config.toml
num_hidden_layers = 8
hidden_size = 576
num_attention_heads = 4
num_key_value_heads = 4
head_dim = 64
intermediate_size = 2304
vocab_size = 8192
hidden_act = "gelu"
norm = "layernorm"
norm_place = "pre"
norm_eps = 1e-05
positions = "rope"
rope_theta = 10000.0
rope_fraction = 0.25
qk_norm = false
attn_scale = 0.125
bias = "all"
tie_word_embeddings = false
parallel_block = true
init = "normal"
init_std_qkv = 0.0162
init_std_o = 0.0
init_std_up = 0.0162
init_std_down = 0.0
optimizer = "adamw"
learning_rate = 0.000598
beta1 = 0.95
beta2 = 0.99
weight_decay = 0.38
lr_head = 0.00501
max_grad_norm = 1.0
warmup_steps = 374
schedule = "wsd"
decay_fraction = 0.806
decay_shape = "sqrt"
final_lr_fraction = 0.0
batch_tokens = 131072
max_seq_len = 1024
doc_mask = true
train_tokens = 660200000
max_steps = 5037
dataset = "wikipedia_en"
MLP neurons of a small language model. Each row is named by its layer, matrix (up: input weights; down: output weights) and neuron, and shows model dimensions 192-319. Each number is 500 + 25 x the weight over its row's rms, rounded and kept within 0 to 999. Numbers have three digits each.
Before each neuron's rows, "fires on" lists the tokens most often at its 100 highest values on Wikipedia text that the model never trained on.

fires on: "z", "t", "in", "g", "s", "r"
L5.up859:504528525506460471495493464474516524502484508487498485484521485483519512472490574469497543481507504490464473506484516460517492488540500505480502513475497447500476509540492542487486490522516494477508509533506495484513509471583498506511509478500558509517515498484543458519493527473474553536501493483495497487520557488467531525532494515492475514531497484487459522516472498478536438446542
L5.down859:437479478501495529486525521481517529520505485491528535501493504508507514498478509542485477511541455486507485489515467487441519533462520521480487471528463493522521484466482493517448508507488540502475536541504481504504492488470458495477504514522528508535516469471525492491474477536525490454506541534503503497501491515487545435447514499506514514501481530483476456506498482542483504540503

fires on: ",", " and", " qu", " k", " |"
L5.up147:455465577500529478489537479496494450486514496476507493513527485539521520533552472514471531464479442475514554458482492514534478506523470541483509496489512501536539499530494538493545491443512479511478552534541500508491493474518535518522528494536487484508495521513545543507501514485522555517524500503471525488534523460506506526492455498555523509496477504474505493522546483495500525471548
L5.down147:528493462510466505522512502496535533504514508543493507486525514536513479497467500501512492528502534525496420528497500501591513461497553471508502501499492522512544487478507501544491472480461532511483454524497475486536514494482461471510509501452510489474509535481510506503510462548492499543515478462489484520483524518525476483494469478478486498556528492556481518493485469500533509488498

fires on: "\n\n", "-", "\n", " 978", " /", " km"
L5.up1287:506505484528477480510547517533474518502500527536522499450468492467547519497510508493497507491498490461518505495525521522581492500498496483523536482473475555477521504490457491511518459525512494495470534547479512496493503490515469508474461490519534488562513509473511505535515519464467472523475516518518461481527550470474522492557508520553518550494467502515523504438490493441485501451547
L5.down1287:512508515514467510487444554527487433513486541504472498505461488483502511494475508500538509506519515453522476511494440519501490512501457538539488440515488513501504492489479485474489487507525504491475506486519514464464520546509498495482496489481503481561495528500496485495510526512488488504497494514520485481551558523525531470585458488489544486478464507500538488497512495459513465499540

fires on: "|", " m", " |", " in"
L5.up729:487525482482511534501477532506564515541497469508504531529440504508499515514493502537521501489509471492514448524484471456512500497508553512515499514472531502433552484511528455492501521507490445532490481454487460473494473462509475525520472538492460506458553530493465501530522499490487499522485467531548502518490508508497486533527476534520507482555477499490469495506480522479481494530441
L5.down729:487482509495531493485490511533482516470471483500489512492514493460529458449533505500467484526507499504502484503462476514480511496526516536494515487545493465543460533457519566499518474480522549468485491521522541491498490492491503491485499464519538499525472510508525503482445503502508470526550518468461533460538505524529529492470537482513532523500481502503557462494557521470518521498526

fires on: ",", " as", " or", " to", " by"
L5.up888:481494463541487491505507501529516496480493513500512487496502516495499525462476509486472551481513466536488470476512454487560473511544516515478537487511505517511521531500502504526513538497497499513484516512468473464484519516543459500450467485483532470525508514469499498556510515463517473513547469564546498499483497528526494500502500480513475495508494534507493530526543480524494506468488
L5.down888:442491525487514491479447488539528495481521498526498508491464501533525486498503454511525497478490518499519465494513493511466500535539494543506515486518532499504479478516508466459492504521534484501531493500526447524491493474477479482475475497501505513533469467488469490512471503486534534546522446541511469511526537518535539498482501513432477502481447493506523502469496525529483551496488

fires on: " he", " C", " and", " trains", " Pi", " cars"
L5.up1938:479533509466487527542469461510525502507499472500503461473489541478487485478518497522532531482545471487496522483508465520489489489484516513457488520482531538527473491539488476533538507504525492469508471505469492515499499530501490499495528517499518508480478519455533485484519487506514531488487502531565454493519495504492471519491508529492495482455500467511512510474530458510550561500488
L5.down1938:529454475509499497524519468530546533521505498484505507522514513481528484504479492471474529476523528505494526490523478509487493500534504556505445489514530443476501535485515518523514481509487444549479478492539498520524537510489493522532511503502513529494512520507513505516440488500493501475476504506464544499444507509537498473511493513475508520476488491481499538507482500498452500478499

fires on: "\n", "1", "ie", "-", " po", " ri"
L5.up1198:484496483501477539512505478486511517514506552488456513466531486481510522521475486487511549486498551495497492526517478526491487460495483511466522482534494522470483509516508506485513477520480516484482525534497518500529563514513502494492481500524512506534440494482491518549498485468480537471509484516499511479524537515496517505507501515492508509492490481507486541474504496493477508540527
L5.down1198:508502528497519453487483465506530512516477485481483481522472482556486466420488549491524488509472478501498486464486511502477531509500500488547496516524479487482476454474559499482490496472517510501503498478478514480505497504478531493485476522522519502494506551522519528463497465537508500559497491513530504466540483533512486493499511457438501501483503515531526504511511490475509461456489

fires on: "s", " |", ")", "an", "e", "'"
L5.up868:512458561503460531486548488505542536521504526504465539511462505483498518508483545513533515515516510471534522555522537519504461490510509489481438476519507530500520496535472500461470502482478504486495509526511516475488524448515504487513487515538514501540506510519497496513462508539511543454481494504531482485476480521497502475502484471480493545499510496494501510526514460495520482521525
L5.down868:480505488482541504549494466500517506505484529511459470515512500478463508512519532485522453504525505513474501473506462496495483458488483518473536522497468534491488502498482498520543497505528493495521509502505508568511501517500491509491490549474485510474472519519524507482522436503452501481508486463515485486511474552524432473557498502481478505518461478502475484468478540479492504522481

fires on: "s", "'", ")", " return", " Republican", " National"
L5.up2292:482447514470499478510491476488495494540471555511462510569485508504501498607485490524503517505509529488496456566489527473477469476473524481514510481520500481405538492495516468471513489481394516475505523491498488500521515482481488465504533544522506483494525497502491514477445502466495486497515485499538489479489495514512497524504494526507442488531494501520491465503471500517541487522505
L5.down2292:461525539494493479503485500458494514501499478532527506546511529521520502471512505548486489478519486459513518469497496480516495496490519473485505513495516553507493516505502509495531490531543482476511516523546511504489446450513529517466432500452538529483488486471520523493500470510503486483517473512518501502521493510512549461475531514453484489498514472480456462526451494504504478502470

fires on: " and", " after", "|", ",", "y", "ck"
L5.up80:483511493484544511504501448528488534503490479480442470494460466512491486482514530525488501529525487495490518499508506490532493523459488457469477521471494514452504517501516531478541494468495506512484489497504479500514481481517477470462470506493515508504484545490519487502483539483467500502547524522468514507549500484508496499527503493503447480524517447479482497524480496484554513437521
L5.down80:462462523503531536496490517479488486501531497487478459495520491503509509452521506488468495504504483543472508500467496510514501472520499514484475544464493475523458483484507490497460491509491488526479480484503489500505504503510458476489487474494503465492467520514454534509547511523541522499483483510522522534469526466510514505546471503484521533506530547502518554474535505484471529478508

fires on: "s", "n", ",", "on", "]", "t"
L5.up1288:485478478502517491526542468479502526500501521491542505508512519490495435488471515453491555495511485503509482472521517501517447500552501492462537493492510526520533518555494553487520506481499478509506541531515520479500522455548484465504477521506520507507477502487511473524467500502453543546507489516512463491466535488513541516510529489495503533542495471506488543521468489512490511482522
L5.down1288:485525482483462566478460497545514491488527482482476508521535477487510489474525522476530477524476535513462526500497479494493462476553514499502514552524492549487502494485507529480428492499473508459498442534526492500475525527519529489486517530464508513527534513453487457487500501510472517490479489479491473547489535495477534500492546475473475517520503479499450544420508511516493481502509

fires on: ";", " with", "\n", "\"", " –", " un"
L5.up592:536506543498518466506516494485479525507465536508491501504435519499520508515484484496488486474491519534489484502494483509495517485499497507521473532502477480498473464555508452535495440527531534539502563508502518455482509488496465508486539524520524523506490516472522501492497509492489513481493497501487507468514528519461496492585502533521491505517481509507552530487550492496529469489551
L5.down592:503503498506462501515502512538499545498482506492517509485490492495500494452517493480552523513514513495501527521486483512527480511491489460541528497475506496514500535448527524500525502466513508473494514475475486508511481532533481512485471499502477522517493483497488456501516512467450449509518542511501528527501512508495519485494439490517511541506513509499467496509528503489524524474472

fires on: "-", "s", ")", "e", " mel"
L5.up530:477531510466518540505496518462482476519461524444487530536484500517505524548501463486540529491491503506536493535485493494495503506481487496504482509520564500516536521488455507509497460500525490483509544484519528479469546450503451455532503523489483514512529510515512554533512499505502485516500481545502492479521505467469514518475497537474498522522477483490505562509551512507451438495500
L5.down530:531495506458494458523510501462527546503534475514520465488548557565441479492502507521491518499487496486528506488523479548507529549497488511480490486497491505478511512502502479492537515547449496544553518527520510503494480484507488467492470500491492520524461483478505510493513498518534479517467487464505475521503474512488506516459508500476500504514533527486504508501458530542492506490510

fires on: "=", ":", " album", "."
L5.up1592:485495487513504523474515451507518501489527526485496516541439538521505515496539469506515482515537493502537508497505495506490510551521504487494492493523539499468490499479484484480495504450498549509468518537508509515519511492485493475528474491544515517491542514482513524469442516486520488508471472493519507477513535475458533507535459484470493501535547521487514516492487491502492537453500
L5.down1592:517510484497496543481520559472475491502501513539528494488507482515540505535454513523551490467497510518513475520510472493550480481459524516510498520459492515509495507554456491501491481512487521496528502482542450471477478506562536498485496524500476491515470457506491453500537487463531487489511482519490512485501508505511493499555464490559475500516494506484461469463480465520458486496483

fires on: "-", "–", "oc"
L5.up1205:490476488508508453499510535551476492537498533441456473511474521499526488483546485466508493517504494492539517492470489462495537505542528494482524521496476519522559540494520474476525475493503533518445509524503586464521528482506504519523479530532478523518511517507457519473507533517477521502495510459501495516536504495517479499537490480504489471523512504490542464459524529514507559526514
L5.down1205:520544506505470530567473481492509483508513481522482490508489503489489499515495452476466528462480479508535483522481515536524496470489500481441515479493524523473486531495493516510492532523528464525511483540537533520486482528540490461480524495560522516454484462526503468537529496459466460459488502527464541490470497500474537496487486495483512523494470505496487511499515489494479515493495

fires on: "|", " from", " |", " Gri", " number", " an"
L5.up356:534485499477511452485508482532546549516532521536458514511480498515484482496526493540509492456499534532504504474472493526514505480521550473486483483472497505470500472500506496441519524501489510538483539532480488471501472458490503492511498538483511518511497511487485483507480544505509555474477470513497517501521496493494450501470504492474480532502552504533509470539497428488478521495511
L5.down356:492486483465484536520512482454486526470509518538508500488507495531488476542496502501465518508515501470532536488478490475556476502529495501525509488540568513506508500452508500516528535497510483511486528470531481503464531496564511528501508467518527518556510504478472527518496496500464467562471549515491501481476493537497492478505551499473510500445451486477544487456507546507521509482520

fires on: " in", " m", " of", "=", " s", "ing"
L5.up694:512477492495476502475515486526480505506492529511497500474531533473511540504487527455547475516449532510482479511451510543475518469544494457440505488445513508502454505507464489518488518471507574515457539547536521528523525483510468480486458502526509516522529498540542472510504528468520553467518501483535529508464502471490521510490495508477468522490525493512488483492516499497511525456531
L5.down694:472491489540528532514509482529497502515493425475502483548504478500532478452519443497530460520506470508495472461492468492499519505526550547532506510543494468480504489483562498494478509504486496497512507534488503518508503483497491501475494514498499537458447516487503488483517520539497490508502497483506476518511494563464515506486512489512517469522504523496502489528460443499496501536497

fires on: "=", "\n\n", " also", "L", " during", " of"
L5.up1982:499481524513492532477484416524492478486499499465509504488491493461506550493474499530513527507498471484499477475489445508510469470466470503471509490464529484468465513468529546471529476535502544529508460514492482474454539509522488522522503504541526499522474491515536476549525487471483485546503484479476482487549529533522464494531480563501492500502484512474497506477548478487507531480517
L5.down1982:438482492519477474456491509528515513505493512528534508486502501501504517457483486505488506542511505503518508498494481511471519510510473509472527518496522540520504446479526519505513488476549504441460516491492479503477524522472526484480477483470507519482528465544450506478490521452521519488493510571456541461513480512551517490541433448496503529490530478484522510519518521536496493533487

fires on: ",", " |"
L5.up25:508469469514467462537510504538517519505511506492500489487496492503479517518489530463471504478497534533500443473505496539491483513519486513539509480489475485489498507504495558490558452497482485531478524528489482452501557524554507461498512468490526537523489497470515508504490484504492511568504532498487564502482535522464526511509495476533469513505503502500486520501475541503550539486536
L5.down25:469484528503516495511470478527498516522468495494501507484523523521483459488502480520570446529499535494504506514516476503499485480490554507488541516500490477484511508477485497485500484456474505498498519467516474483505529511490498492533478516500542513533524518532484539511485465558484491490491478482508481508515494473521460499498479491536482465503481538476487503511483514518500533509528

fires on: " and", ",", " arch", "S"
L5.up1882:433466500485470465537554530521504517498473475504497504476492497477521490515492480451450554489460504516486461512478473525505527484547466508502502479484492473485480550505464542526490470497471484493513500554505475440532540499534496532495508536487478499498538488489531490546531498514491483498511505513509487510511498451477500529512479491525499539506563511505494477527522586527505525469566
L5.down1882:482538485482516502450486506517481486510489486502482478501513458534443510472497509527525507546508502455522496483493486493565489475521516495503505518527507511498470482494502506517471494499533483492507528497502507459487485489526504503538398501498532520521457517469482454461489509489495487474493508532505480547490528493514481502461495509495511426520494514518497471449528464474527492509413

fires on: "-", "/", "–", " \""
L5.up95:470505502478512468502535480508546524506515546482530513480499472496513529519523501471516489490513489458486483488529510500532508469511519483432505527517488508505498506503506523454471464528484466517528536521496516492486509508484500480509478529499512502494533497440477489520530516493542507575477477493469480492525517491493486487507479483512516565471509511517562489524485487465510498447526
L5.down95:502522484450512496512523496474476483500507472491505536488502481433505512507462468502517508501501509503514532503500495456494501507507481498444506517498436506479525513512447490536527494505494490482499501481533503472501463527492487439556505478477491512502519527473459507513526520489480523511557483471513535540492468513500477467522503516520527496489495522454500524503534512532497442479488

fires on: "\n", "  ", "|", ")", " 1", "\""
L5.up1325:542488467493504481524504504503467504490473520464486493523538513505539473539512521492507496489511501522487470530441509464430502498477487476493498496471507508506511437546467493526512447529510514490497511512509526499501495469538472480476477459454523463479518509449513494512500496479487515504515488547524506506478559496501523458517497490543491498554494517507467510498507491510539499498561
L5.down1325:465507502480519527499461473468490487515507500501480529529501510510498473501499532469482495482542525523501509460507498488525487496514489510495499488521487514497536551519529469486476512511503509499483504526498517535508478507553488499544484509491441498492500516511518473487517449501512519476491536490457477484445505460522468530528498495511519502507499485513459476482525500495482450528494

fires on: "\n", " of", " brother", " son", "-"
L5.up316:529490501473525444536492512506489487498496453468527480502509512547472486496550510478535497468503489519482505496500508496513479521518518505482436476484491474497499528499522527510526467529483510506524517459497522473488495485514490540466498531496525523481482523523483504499529492495469496525518468524574507468483510510513546527551493506460500494504498522518456514510540509511527512528520
L5.down316:478501495527507499508492525482526483525486478426510549534526483490502478489493501558505526551481446500507534526478513524515460484510547560480491475489489490517507484538495478481505561486519504476467488489473454464478521498508511497542480463526503471501490482541497532533482495483521488497479562518501477511417501508513486502500526488502515508483481501504490464501457503502492523470473

fires on: "–", "'"
L5.up440:470541520483483453473532495512498527491508522535490499473484503528546505517496489488473505465498520520497528516476456531489521520476487482486495561516503511513523504507537566519479452460496444524490540517508546490501491456506480485493545542502488505511495528480498486572514495516502510509509522516508490482499581488506483477517473479507506544506528471557516467497536465470538481498487
L5.down440:521497494505490555523528458521537530481527527565503518528487471509496495475541516518519485483468514470510470528498561499500483501483530487516473505497502504468472458482504502478471538517518503530505502459502527459472530504517484496493490489506526502528496542569495535479525531517515515510483483463530506509480478489492503527543432532459514488485525547529522513498494504497535495510474

fires on: " and", " of", "s", ",", " women", " American"
L5.up1112:494484467516458464479502479529461528492458537525487514492474547518531487490502479500499509523522486487529481581503505517519470456532518475521451491523519503498512497485452541495550493424465523512468514520486540489492513503529468442473516542485510477490543492476514518509465506509504529459498489502466524501485510468539437538503487506540467503542523527487533504477531492518517499471530
L5.down1112:501475497462521494518489493516499503521506564484443482473488523487515512518503496497506440501520500471483505504548531506470531532486504491482521483514494495496504487497537471476471483472499500499498473495496526514495503507465498473491489492468473514516493486510499514485497437505516514474507446477482493499486481504474477473524471503454490502531489526501514480530517503528433543519480

fires on: "  ", "-", "–"
L5.up1822:526475456530472499491497516495482517522535537455484507470476521478490501527524480525522539542498520475519490477471504486478502488524520506485481478491528534516507548474478484452516501477514513497500509482491509513501467477504523458528523544517466513497557503540474512490462497475461464506507496486512462488500451493565451503494464510538487482527520469541542466471481491479533520528477
L5.down1822:511491531510445507497509507485531486461529527497503502503464461487500482528533514468478499525527504497455520454518508513500483484464496525481493461478511468475516529475523510557494473475476493515515479502526567451508536489496497486486535506487495484465505502507503475499494566471480457515495532453478552496470451557511495492501520492499501474477491488532522506505524500505503509520499

fires on: "-", " \"", "{", " if", " bra", " where"
L5.up1852:486495479485534449508512496521529540493479494494472455490483531513511486470520569508480507468526538512479481494502495559485529501478529534468490495504551505499503507536492512457518504564533483505475537482491483490457520521481516471515473507505526508469507499457519448525508501499486556550446502513472490518525494457531528504547540506487493495541517490533517515520497487482516460480522
L5.down1852:497468510525478497529494503486474453527559487525494497482517515512513472539486436500513530489520531464508505484484505439495518462514475496485537525493486494464491517468521481519453523508541477482498524495514458530495481533480474477567497469488476526519493484507517488483572523482505517449497475481472543508500477497483512478505490442505525498508520498515503509532553449470498527493516

fires on: "–", ",", " and", " ("
L5.up1095:511532423475443475520548511531507525507513501478514526533484484537538506480484479511462514488531496553496492480533522525507490514495483483496451495529501494506499534529499485496518497484506466531483490489489538494510529526533468492532525485469532532499526524483522511546505484498510484502491513483503502485463546499536519496514492514497506536482486528530482501506500535486521477479466
L5.down1095:526515531544516477511509482515501507515484513499503550511479521559517502491533502478554468494466468527470473522530480472466492494523490532485500525491506437489493474551520498566520486499480486503471515476523563513496506487486519464528505509546492483520480518480516524501514528515505529483459521498488509520539476493490497501485501478489502452531527458501511533534482538487533498520501

fires on: " |", "|", " £", " Labour"
L5.up198:507473508487513504484494499502500503534499512526481513500482517500511529513513554454550493486518477511528526522512553488460507518516518505467521491507477491496560529498514529460503505492490505545539555536483486530501523480490513473509521520513510497511456551478512468505498489500463529489528476490512510498500497479528460523498500512469500497521507494513507494469514506455458503450499
L5.down198:514487473515480506472454469533473496529469485476472484498485484486526514465516470489515514533492531492488448567506478537519534482508547531538447476530533456469516454441532478534493506513525504480485497512528497471504475522501498509478469495491489487482500481481487505495463464497517494485502578507488497505469505512524517505526515513483498462476518539524486448519505509516509531569488

fires on: " |", " (", "|", " was"
L5.up2047:512505458486546486507506519498472492508522512511486470479492508554480490511528520514483507511522450525499483492522526488541525535482454483489490492502501513516489501486524537476505490489485489537484508478526489486503511509548499504472502494485510500477519505485487495475477484457482523491480496496506542489498473469503487528526493507549491510496502487501476533487450476459488533508517
L5.down2047:493486520489493502502529466533525541473520536519492480478498521457506544470512478527521494490484524531505507489529486539536476455464487486500476497475515488501487506472515464483493520499515532503499480497532457472476508512485513471520534530476497530477544490508475548470492470521552495522476470482494486519488498506493497496543530497458454501475442497564493519517476513520494516452506

fires on: ",", " and", " Chinese"
L5.up2083:477529524490536528534563509520525504499467477534475524507465535497542481476517487524468531518535498525495478478524441512510486513507495501495494534512501514507524440517494493550476444513535501476510483481506515503498486492532463487457477510522509514497494513485486493522511507490506472546452505502533496467501466509504484502547498498486503470518486507531517454541473499487545499476525
L5.down2083:449507479511484483477467503501504485500491493498520521531497480523509456477515499511490507484494518549521557524476461470489471463498517519515448521458547498495468485411485513476466489546469502482511527466487519531515514505488483467523485476458514518505520504528491488486478529503479505516512484525513505513542467486446528496497525503490490498509467546456490517497533500509523519551493

fires on: "-", "/", "iti", " or", " only", " and"
L5.up1130:503513463528510491468534503522509504543496497525470520527466510484528504503492524492482524463516493526499454463521496483510480500518521533465465474484556456486486464508461510488503535485572466499493476465519491485520524503533492512495481502508504514527524491496488497504543502493464482492470509495512468486533505492515493481532487507493500497512530463549512503518414523501492538483476
L5.down1130:521546459533499484526476509497480550475472472497482491510517554528490490515483522483528489496475462510488477491518516501509512513509539482492503498500488446497510502491490493491466508517500487482511480477500507514537478504490496496464521498545523499469500508490516487526518500542520516455452499479467460498426512512515495552521485514472503513511446513483498550530449477523501516489488

fires on: " can", " |", " res", " van", " to", " will"
L5.up1710:466527470525524505566507509481572485501528462515513502508497522493508525506540520446547582508485536505527512485511477481478504539529526502478492494489523499467545471499501523469546568524499486517514506527454496460466462512523494504500489491508508480516533526528504499529509538469513523586531494520533444509485499487504485538497506494488485507508493507483545514493547446413509478491497
L5.down1710:484476520486534514440468533541484525467461525466485488538532504520483471509426457565475512520480491494512526492545510517470471455493485507503498509449524460476470527513498493492465511504477475485479494477485473502471486505468492502508491473525508535505495468464463477518479449502489574456495497538540458478529500540461475533494508499484469481536560523527520516517451477542441519487494

fires on: ":", " and", " of"
L5.up212:476520488528499518442528462525501479514482526445447520526478495530534493513531498529502481506504467473482476508504472510494476482503509476487499523531519505502506515480476515500536519455524501489484488518517458518495558512514486485481462512511532519508520496504503473524484530477492517478513492495521506534495527470488490523486473518533495510505523526501504498491496509510497512472485
L5.down212:480485496538512533496459506504532474512514473531490491492512480466491428487519521521508519472487516520475450514534498467509514535536496495532484488506517500488487499530530504485510505485483453451491495534497456499522489489510505480509483547495492497505514543478498471492508473506505517504495495522509501500488546465475442508512526449518484482495508499474475496528499465467505516514488

fires on: " |", ";", "  ", "|", "th"
L5.up1364:493457511502515532524504478572479485491531472483544500516488507508485475482548480475506488539459465514505488483464513445548497515509477512455517532489502497501490497489510517459520507445508510502497516479472448462502501510516511452510526524494489447495481502439512485526515480475486479453530452493488499478506487456519462505500514488516470492482497527550511493478488510497509509504493
L5.down1364:503489526542510475504526544465476517492504522489470492483515524482495526512498501507490511468463481501512494525510507546494490519476483522483484492477525514500473520531511466502545501484523509488456502531537521527515510518477508512483493493481517512465550554456492503483483496525528463501513494526513451515488505501469509517519494507556500502527512517545514500554533445506498509472501

fires on: " as", "As", " Be", " As", " United"
L5.up1399:516477512489515499449486503505504533519506526494530473487498491512518468514486520474460514508548489568500563501502471502486497496510509462533478529536545503510462490498456506521502464504470479472493503535452477474480505495484470499517491494456532517464521503465512540502521470485520487506512490495449460515520551479499491514526506508546486498533563537523545489500470494482507531454479
L5.down1399:496466515525498462527523501499493486531492505484505506525520507528455521516487497479496502542537501513476531471460475503487493520493507477491478485507495427483482529490531537510482503489512499487524499482519514511513493503488520515521498520472488511488531500521511496475463485482502481516520507487496512490458488501488512500469473495463514498466489535525456524523507504536503491513558

fires on: " was", " |", " were", "\n", " held", "-"
L5.up1888:495490499513500502471507457540450499485480503517456514536482476482514514472539543449551505478551543497488499475461518522541491516568500527479481514483452501528511530505508529499479491534474510486457537537522518490501512513542508485500501460495518512475489519488510466532505495486490492446506551527512491487479482536536485518496486499486487509485486493470534498521523463491461465507557
L5.down1888:490502471424529515497515491467498499550504483497523497489493509519537498503444494512513495507457487516473517474460535502481494485468525489491491440527455528496501490502496527530534508487503520514541490532458509497514541516507506553492455486462504495468536489493489527476468500483534475519493519517507444508569508464476520520486535473496475495442516529530504492487450496502488529458524

fires on: " is", ",", "-", " under", " was"
L5.up183:506496478495474484532536461517523500515521523516451515492486486500527506473503522490544500514469513532467445493491504489540457512533500479478463454507455509458507439537533515497493514506459550530505492486512508510537504461511507492471519550557493496533482503503501471483493512512513469479453508452508501469554471465499459493476480517492484541508504509485530504506471467490553529454534
L5.down183:486526534500487497544467509497464516509436505504526522509474474446497430480497503465496509503527483516508533476517510473489521523473499487509485483479468504492509532491481498512521503488490511472533520513551479497462503464475519490469488489543495493418508509509498512517504517525533505472481506538458494507538476539509514507562493478507504505456500508468490483519467527568481527533515

fires on: " |", ";", ",", " in"
L5.up1185:417493523469546504524510484546493482502489539483504496527480489509476515507515514496502482538512470520528442510486515479495495521480487484480509516502512444490522529481488518464503511445485528540512511521546524469502499482498504452511470511485516525516481528509511513512497507493530465537490492499549506490509522473470470506471461493505470519527488553516528496466486508519503522488523
L5.down1185:490472537505450530485530496484467497485555496510519543498549517484500459494455503465506482509515529493487488488528459509547508516523483520476477505521509533509488519532509508522512490511498558484496512493418480508512494500490537529522496495522515547486505466512478487500530503450532533461516463464474535493556537534503536462504421504539496517472480445495488523437518510505519513509480

fires on: "-", " to", ":"
L5.up1428:492514449505503543504506520524560463518524465492472525548475483498501490505520536490486500536565443522494504448507510457526479552508501486493476540492537538509483510497516542483506519472495504488492515455487509508506507498533495489480511494523469494508519505522523494491506486477479578487474515490520508487478484500552457513509500517544483471513532530495565506485468498491498489510467
L5.down1428:497524469531526497489472543475516444504555557461468498478501515516490527528520513545522472475466504485526481551494448533522478466533480483476499470500464525472472456498501515535474506500521508488575497513466571479509506515470467467480490491505530511495481501532479523549481493513542471521522478493512484523541538537493490486492498537513471486452454539493473462489484448494505530504513

fires on: " |", "|", " +", " was"
L5.up701:495494525512533532506508507560516512492508492490465520512460493523477505521473491498509518508522451501474521497477514476501467519486511475490509492467471518460488471479546551483523504493457514544534509475511531497498489443511492525482489509528504488499522501450489497514490486502508511506457476503535516556476485516487426511535496497463475488477536512503478489514532513486509531490545
L5.down701:483468569523454489506526455522459518528537522515509525551494525456514517495475506506446524464496525485484462482484494481510480494522476502513458499479507474530492523475461498483497482521524524473503481565447483495482484521501505478457523512528489505534490471526526519487471491507528487515483522525509531447467461507472509500485474502510503521486486492505481482533475510491492517461533

fires on: ",", " of", " 14"
L5.up1473:477494508479487524500548492523534503518507520497486487520460510550497511503499517520474484495551497518493509513491481501560518490529486497490486493478561492472479508509523536521487493500518529527497483559478475514504462495504458503438489508500502506495496519537528462519498533512507487493463486536504531499453528475535498508513499570529492524513482536508499477480534488489478484472468
L5.down1473:459531529495503505494507526502504498514497472494525502497495483492469507506462511519470488512472495472520511496527513524463498495492469539475521500497521466493491463513450488457445488511510479475481497515483461487499527508474494468499469460499494531517545523497460482535533507464508472516516539576507455522480479528491490490565480486484545473495467508513508499522466514500465511510511

fires on: " |"
L5.up1346:475481496486477437447489469451495508495538494516481519478528508521482482509490503493502510494502499500508468493469538479531487520545494492450495473490473530493555464500478516516516517519467477508503507528500474480557461471500508455528549476515594537515485503452508482535555460495515509522525483521524478477463516502488473551520518491476503510503494464470502541540512511469510490457485
L5.down1346:465522512485524499536491480521494549531486554486507514503454471519484456536536469515466451485506496535411448498481516473507485516472493469507482467437488450485497514488558524473517493514525481485475477499524494500505477532508510523501532449494489521479489489524519504503475512542540473490476518526501485540572477487522479505481516523510498490495498519501527458549461491497452541521506

fires on: " |", ";", "&", "|", "\n\n", ","
L5.up576:493466534544514473493504509496465469483479496514459483499477519479512525466502493483497527479522461480515496531544500489480513508532502498485476560507498488518523495500524491482548446469499511508495509500545515499504521488526477503477546471507500548544530515489492501492493500474489506525521530509468520453493474507501552524496468491526501500507469528487533510459548501494510509506551
L5.down576:512509491532512526547496475462506529497444478524506490456480499500521472523488485529501525528481544481488438464472477446471507551481454489520501469503500528531447519530486517524539492512563488527530520504498501485432480536487496518540476575521476532488512495517519469499481479450492477497512495544494437491513482515468510487501408491540505516464524499445522481547516484480498513553494

fires on: ";", ":", " by", ",", " and", " |"
L5.up2024:498521528501521515530558508491459467496483546513532482462508502471484505526475475505468545466507482530470539488506492491550519502529520508522503502507494524491517501478540568488524478480518463461501523465515540516467525491495487539514497545535490525506507501550525552471498498505459482494505511465555568541526497490504490529470501523538486522527511528482482530516475481499494484495451
L5.down2024:505488460497475515506479483506520498489484494452485480505545484526486515447525470477542473516508539528535524563485538500480525475503502494499483496505500504479480558511494463509473511506463502509460509530536500511566494506496495473477529504515474493534478500459476432539536511521496513509459487521493536473469513470490531477510486452478469461467481492537554466512540523498562460512526